config.yaml
num_hidden_layers: 16
hidden_size: 224
num_attention_heads: 7
num_key_value_heads: 1
head_dim: 32
intermediate_size: 576
vocab_size: 4096
hidden_act: "swiglu"
norm: "rmsnorm"
norm_place: "pre"
norm_eps: 1e-06
positions: "rope"
rope_theta: 500000.0
rope_fraction: 1.0
qk_norm: false
attn_scale: 0.177
bias: "none"
tie_word_embeddings: false
parallel_block: false
init: "normal"
init_std_qkv: 0.0335
init_std_o: 0.00593
init_std_up: 0.0335
init_std_down: 0.0037
optimizer: "muon_variant"
learning_rate: 0.00682
lr_mult_o: 4.0
lr_mult_down: 2.0
lr_head: 0.00387
max_grad_norm: 1.0
warmup_steps: 200
schedule: "wsd"
decay_fraction: 0.735
decay_shape: "linear"
final_lr_fraction: 0.02
batch_tokens: 16384
max_seq_len: 1024
doc_mask: true
z_loss: 1e-05
train_tokens: 153700000
max_steps: 9382
dataset: "wikipedia_en"
MLP neurons of a small language model. Each row is named by its layer, matrix (gate and up: input weights; down: output weights) and neuron, and shows model dimensions 48-143. Each number is 50 + 12 x the weight over its row's rms, rounded and kept within 0 to 99. A neuron's up and down rows have the sign that makes its largest values positive.
After each neuron's rows, "fires after" lists the tokens most often just before its 100 highest values on Wikipedia text that the model never trained on.

L13.gate354:42 66 50 53 56 56 39 35 53 53 52 55 38 47 58 56 34 56 49 42 50 34 30 83 43 42 41 44 64 67 37 25 58 59 45 26 63 65 35 45 40 63 36 57 61 65 58 53 37 21 28 44 57 30 62 34 46 60 54 38 35 61 26 27 41 36 19 55 65 75 36 46 40 59 32 53 23 60 41 57 39 43 52 31 49 34 42 57 75 47 58 75 58 62 49 64
L13.up354:43 32 66 53 63 13 37 40 39 66 56 42 39 78 50 49 70 70 34 28 47 44 40 66 44 55 44 53 56 44 40 50 46 40 52 50 45 42 41 47 54 78 53 41 61 27 46 42 57 44 45 58 79 54 36 40 58 38 32 40 49 25 60 52 61 68 57 43 29 56 57 47 27 42 46 48 28 70 45 31 41 64 41 64 59 47 43 59 44 61 55 49 50 37 33 48
L13.down354:52 62 35 54 23 62 40 54 57 60 61 58 64 49 44 46 29 48 45 67 53 65 67 41 65 50 41 61 31 60 21 63 73 37 58 54 48 54 65 47 41 35 63 53 29 45 54 64 43 33 77 46 53 42 43 73 58 37 71 51 51 33 38 58 67 32 32 61 60 64 44 61 74 43 49 51 51 52 39 52 39 51 28 41 57 40 61 43 37 41 53 40 48 60 39 52
fires after: " ", " (", "°N", "″N", "39"

L6.gate213:66 55 44 64 64 68 39 61 28 29 64 43 60 46 61 50 53 47 19 25 63 51 62 62 40 54 35 47 55 57 52 57 56 37 48 44 65 56 38 50 40 61 54 44 46 56 45 51 47 62 56 50 48 36 59 55 54 28 30 66 40 39 45 47 50 64 46 51 41 44 55 35 42 60 45 65 50 34 59 25 55 26 72 67 76 50 62 78 43 58 57 63 55 56 64 32
L6.up213:62 39 37 44 51 51 47 55 30 47 53 41 44 53 39 32 68 69 40 30 30 74 70 60 43 57 65 63 58 54 45 44 53 53 36 51 70 50 35 39 78 64 63 34 55 50 51 44 64 75 49 54 61 39 26 63 80 44 40 59 63 65 59 49 46 69 52 59 75 31 39 39 36 45 53 39 44 57 58 25 42 57 44 60 55 44 51 51 48 47 55 57 44 44 63 37
L6.down213:49 50 59 31 61 28 45 64 67 46 59 37 58 39 39 48 43 52 41 53 50 49 38 30 63 40 64 64 40 60 49 52 81 77 42 41 63 65 33 38 41 54 38 48 59 37 32 66 57 50 28 42 68 39 47 57 36 52 41 62 62 57 54 45 59 79 56 67 49 52 44 44 60 30 60 46 50 66 38 46 70 42 40 58 57 31 67 52 78 54 60 26 63 28 56 57
fires after: "==", " (", "==="

L12.gate61:28 70 61 52 60 49 64 45 35 55 39 58 21 84 42 67 46 44 61 63 17 49 29 46 57 56 77 45 54 34 49 59 66 41 41 51 61 41 35 61 65 37 71 67 73 57 46 59 70 53 44 47 42 29 48 51 32 56 55 45 46 53 18 54 36 51 42 66 53 58 50 26 63 45 73 65 62 49 38 44 43 49 53 57 49 41 48 37 52 63 27 66 33 69 46 57
L12.up61:24 52 42 60 53 63 63 53 52 80 47 61 51 52 53 65 39 60 44 69 66 42 53 63 64 55 38 56 55 52 47 61 53 43 58 61 31 52 50 47 48 42 53 45 63 61 74 37 59 45 40 55 66 59 55 35 56 42 55 38 63 49 19 56 51 53 47 56 62 33 29 54 30 61 40 30 58 51 44 45 21 38 43 45 43 46 70 41 51 30 63 38 48 47 35 58
L12.down61:61 65 46 65 42 42 47 32 45 48 57 41 40 49 33 35 42 48 38 49 47 45 31 63 51 24 67 55 47 50 70 47 53 38 39 61 54 35 46 49 55 71 58 70 40 31 57 64 57 65 50 52 38 45 47 70 42 55 54 52 23 63 38 55 11 51 52 48 49 64 54 67 51 43 54 37 31 60 46 42 64 48 54 57 37 48 58 50 66 42 58 70 67 56 62 46
fires after: " |", ":", " /", "″N"

L10.gate357:35 48 60 37 41 15 46 63 46 56 48 59 55 47 75 61 41 58 45 74 59 43 37 44 50 50 77 43 60 55 64 54 43 28 44 59 54 53 49 41 49 42 49 60 48 42 58 62 25 47 51 58 46 15 58 69 63 72 42 28 63 44 44 31 47 44 61 58 34 36 36 37 52 35 34 40 52 35 44 40 38 63 38 61 64 50 41 38 70 64 48 41 47 30 62 61
L10.up357:69 48 49 75 34 33 55 51 64 40 39 53 43 60 38 58 48 68 38 37 51 58 52 55 51 60 54 65 54 52 40 57 47 73 49 45 45 28 48 43 44 64 46 47 52 65 15 22 50 52 39 64 43 45 37 63 24 50 49 30 54 30 42 52 55 47 31 32 64 48 56 46 52 59 57 25 45 50 36 46 49 56 49 50 38 62 56 48 66 48 51 69 59 64 50 24
L10.down357:53 59 44 55 75 48 35 50 61 48 37 40 54 60 44 37 62 55 64 50 66 46 50 58 36 66 17 63 55 40 42 59 66 61 51 52 44 60 42 69 40 43 54 25 59 27 57 46 64 31 40 51 50 51 74 57 48 47 42 79 69 44 43 51 59 55 43 45 50 57 65 49 50 58 73 37 39 45 62 46 48 56 50 51 52 46 36 57 45 51 61 51 46 51 32 32
fires after: " ", " (", " C"

L9.gate355:31 40 56 57 43 42 51 51 38 65 37 43 60 38 34 35 32 38 53 36 34 62 17 26 68 49 65 46 43 42 60 50 59 61 34 76 62 63 61 53 55 30 58 47 30 54 56 14 62 43 41 58 54 61 44 64 23 54 34 60 23 40 53 73 26 34 44 41 45 48 43 50 53 45 60 59 47 48 57 46 41 37 57 45 36 51 54 32 52 66 37 48 36 30 48 59
L9.up355:47 29 50 54 49 39 53 42 54 56 34 51 41 59 49 57 56 45 55 58 43 46 41 55 40 41 61 56 69 27 37 41 57 55 43 43 61 57 60 61 49 66 50 32 58 52 55 46 38 26 63 38 72 44 67 50 58 39 58 49 56 44 37 51 55 63 52 66 55 41 29 34 48 51 46 37 53 55 48 43 42 45 51 55 54 69 35 55 75 61 46 35 48 44 48 32
L9.down355:33 69 49 57 38 51 47 53 51 65 47 44 36 75 45 69 51 59 38 44 51 58 46 31 45 54 61 36 48 54 64 48 49 48 44 53 43 55 43 55 43 49 43 53 64 36 63 41 41 60 36 40 57 58 41 45 45 40 57 36 30 56 44 56 13 30 46 60 77 52 43 36 64 82 36 58 49 43 64 36 44 55 66 49 55 59 48 57 60 53 50 58 71 41 53 39
fires after: " |", ":"

L10.gate533:43 46 61 64 62 55 51 58 40 60 41 47 47 58 45 58 66 38 76 35 41 49 34 34 50 53 48 48 33 53 30 58 52 32 54 71 79 64 46 40 52 43 30 58 59 73 42 44 49 50 53 57 46 52 52 54 42 46 71 42 53 49 67 62 55 59 50 40 75 47 60 63 51 66 60 59 14 40 49 55 55 37 44 53 55 57 47 41 64 47 36 38 63 59 48 47
L10.up533:65 52 65 59 64 49 46 44 52 42 56 54 40 34 54 52 48 70 62 52 52 38 51 30 53 60 67 35 31 57 48 33 65 52 75 39 29 59 67 41 58 49 44 66 52 53 60 56 31 55 46 41 74 32 58 51 57 70 47 52 68 58 56 57 67 59 44 55 44 59 45 38 38 70 56 45 58 34 64 58 67 53 53 42 48 48 29 39 37 56 61 48 37 41 52 53
L10.down533:63 56 45 38 46 45 66 65 32 40 54 51 63 61 48 45 51 51 59 46 39 48 59 60 57 51 47 45 54 41 60 60 60 59 52 56 39 51 63 59 51 61 29 43 40 72 47 68 45 47 38 41 40 49 51 50 39 60 58 37 60 20 54 46 38 47 50 66 46 42 43 57 59 70 52 48 54 46 36 52 42 60 64 51 61 45 72 19 35 63 50 15 50 57 67 68
fires after: "20", "19", "-"

L6.gate138:57 51 44 58 44 47 44 53 40 49 42 59 41 41 52 61 61 70 62 55 50 42 66 62 64 41 46 50 59 47 58 19 42 42 14 35 43 62 47 44 36 28 54 52 55 37 33 55 80 62 38 39 36 28 47 27 65 58 51 56 53 39 80 56 42 49 56 16 54 49 59 69 56 50 67 43 67 64 83 38 58 31 65 65 39 48 33 51 65 29 54 52 49 43 51 53
L6.up138:59 60 64 31 56 48 73 63 71 60 54 49 67 53 44 60 47 48 55 62 66 72 28 74 50 60 24 54 44 55 21 82 48 57 79 63 48 38 56 45 59 75 62 43 47 48 71 76 61 28 66 57 60 57 56 39 27 57 54 37 36 43 39 49 42 51 77 40 39 33 32 42 54 57 51 41 33 54 43 57 40 65 45 44 57 34 63 45 33 57 49 76 67 65 41 45
L6.down138:41 65 46 50 51 44 46 40 42 38 71 52 45 60 46 34 44 53 73 50 34 66 75 26 31 54 57 66 50 56 37 67 44 51 50 57 65 60 61 75 50 63 76 47 40 58 29 52 29 49 67 61 47 40 45 58 51 52 45 42 40 58 51 64 50 53 59 42 37 64 47 48 53 40 53 58 67 71 22 50 48 62 64 53 49 47 36 52 46 44 42 42 43 48 52 70
fires after: "–", " ", " At"

L9.gate212:49 57 71 59 33 48 47 66 39 75 56 49 32 45 34 37 44 46 56 46 70 63 50 49 36 56 64 47 57 34 45 41 61 27 31 38 48 49 60 35 41 44 63 61 40 42 42 66 46 40 60 50 57 47 58 44 58 34 42 48 65 41 44 48 54 53 60 64 54 40 51 55 52 49 61 52 40 41 41 56 82 27 49 47 42 28 50 51 40 52 62 46 49 49 84 60
L9.up212:48 47 63 57 69 61 50 49 57 64 42 42 36 44 85 62 30 51 44 38 81 34 50 64 54 28 55 30 47 51 24 52 48 55 66 45 54 58 39 44 39 41 63 41 61 37 43 41 54 60 31 63 48 46 49 64 44 48 71 42 53 51 41 71 42 52 65 51 48 48 81 56 54 55 46 44 38 70 50 53 46 32 56 36 39 56 34 54 52 42 62 56 58 42 55 48
L9.down212:45 55 53 57 37 44 31 59 31 75 43 30 70 64 52 63 57 47 57 73 58 67 35 67 55 56 48 65 58 52 65 39 50 47 32 39 40 38 32 50 43 40 71 33 43 61 59 45 51 44 40 44 46 45 59 40 41 44 60 65 47 23 45 34 31 60 40 45 59 67 55 40 52 46 63 54 49 30 60 44 41 58 66 43 42 42 46 56 56 47 64 60 20 51 40 61
fires after: " ", " in", "–"

L6.gate434:36 63 87 37 44 44 46 51 47 54 65 52 33 42 43 68 51 48 40 40 43 58 67 44 50 49 36 49 49 44 48 38 61 48 50 47 55 54 48 46 69 43 52 58 50 73 40 75 55 41 78 39 65 53 74 51 44 50 47 60 34 25 37 58 45 29 20 70 61 66 39 31 53 49 64 56 42 52 46 49 44 61 62 14 46 33 56 64 51 39 53 47 69 66 55 57
L6.up434:32 51 82 52 61 59 49 32 35 49 56 62 45 42 31 78 54 63 40 57 51 49 52 58 43 59 43 53 48 38 56 29 45 45 51 48 58 39 57 47 42 54 45 43 37 48 50 53 39 43 64 46 83 51 63 47 40 55 58 44 52 50 52 58 36 47 47 52 46 44 49 25 35 52 62 47 41 61 69 28 32 55 55 38 40 59 35 46 58 36 44 30 39 44 46 45
L6.down434:37 48 49 45 46 56 33 34 55 48 52 45 58 59 62 55 59 36 62 36 57 46 60 41 64 47 54 51 19 43 42 47 40 55 45 52 46 43 39 39 58 51 46 43 30 65 33 73 43 44 69 36 51 62 65 55 56 66 50 40 60 33 37 49 72 57 41 47 37 55 59 45 60 67 61 47 57 46 65 76 35 59 49 43 59 34 62 46 49 57 40 47 73 37 64 45
fires after: "-", "″E", ":", "|", " ft", "″W"

L12.gate381:68 51 51 31 57 56 55 53 33 58 50 71 41 38 59 57 50 44 72 38 54 52 42 35 35 61 37 34 37 42 37 64 39 34 47 42 50 73 55 52 46 67 69 58 53 58 53 36 53 32 30 46 51 17 40 65 59 68 34 39 38 50 36 24 65 52 49 47 41 62 41 28 58 31 54 60 41 45 51 40 55 47 50 39 52 54 58 69 45 52 55 55 65 43 53 51
L12.up381:44 56 60 40 60 28 52 67 40 50 46 66 35 55 64 53 59 53 63 55 44 45 59 61 58 70 60 46 45 45 33 62 35 54 48 49 48 55 52 42 71 60 57 39 28 45 61 56 46 64 32 55 58 37 51 82 49 54 62 61 61 41 63 56 58 55 54 37 47 63 43 35 34 42 72 46 38 43 36 39 53 27 39 66 57 48 60 41 55 60 46 77 46 59 49 45
L12.down381:84 69 59 56 61 57 48 41 49 35 48 61 53 49 60 65 55 39 49 52 35 59 60 59 47 35 55 57 49 48 30 40 43 43 46 60 62 50 52 57 50 42 45 56 50 47 23 59 58 52 50 50 74 44 41 36 49 56 57 53 48 50 48 60 65 61 43 51 44 60 50 47 55 37 56 61 64 41 52 51 60 56 47 43 50 45 64 56 38 58 41 49 73 44 52 53
fires after: ".", ".\n\n", " ("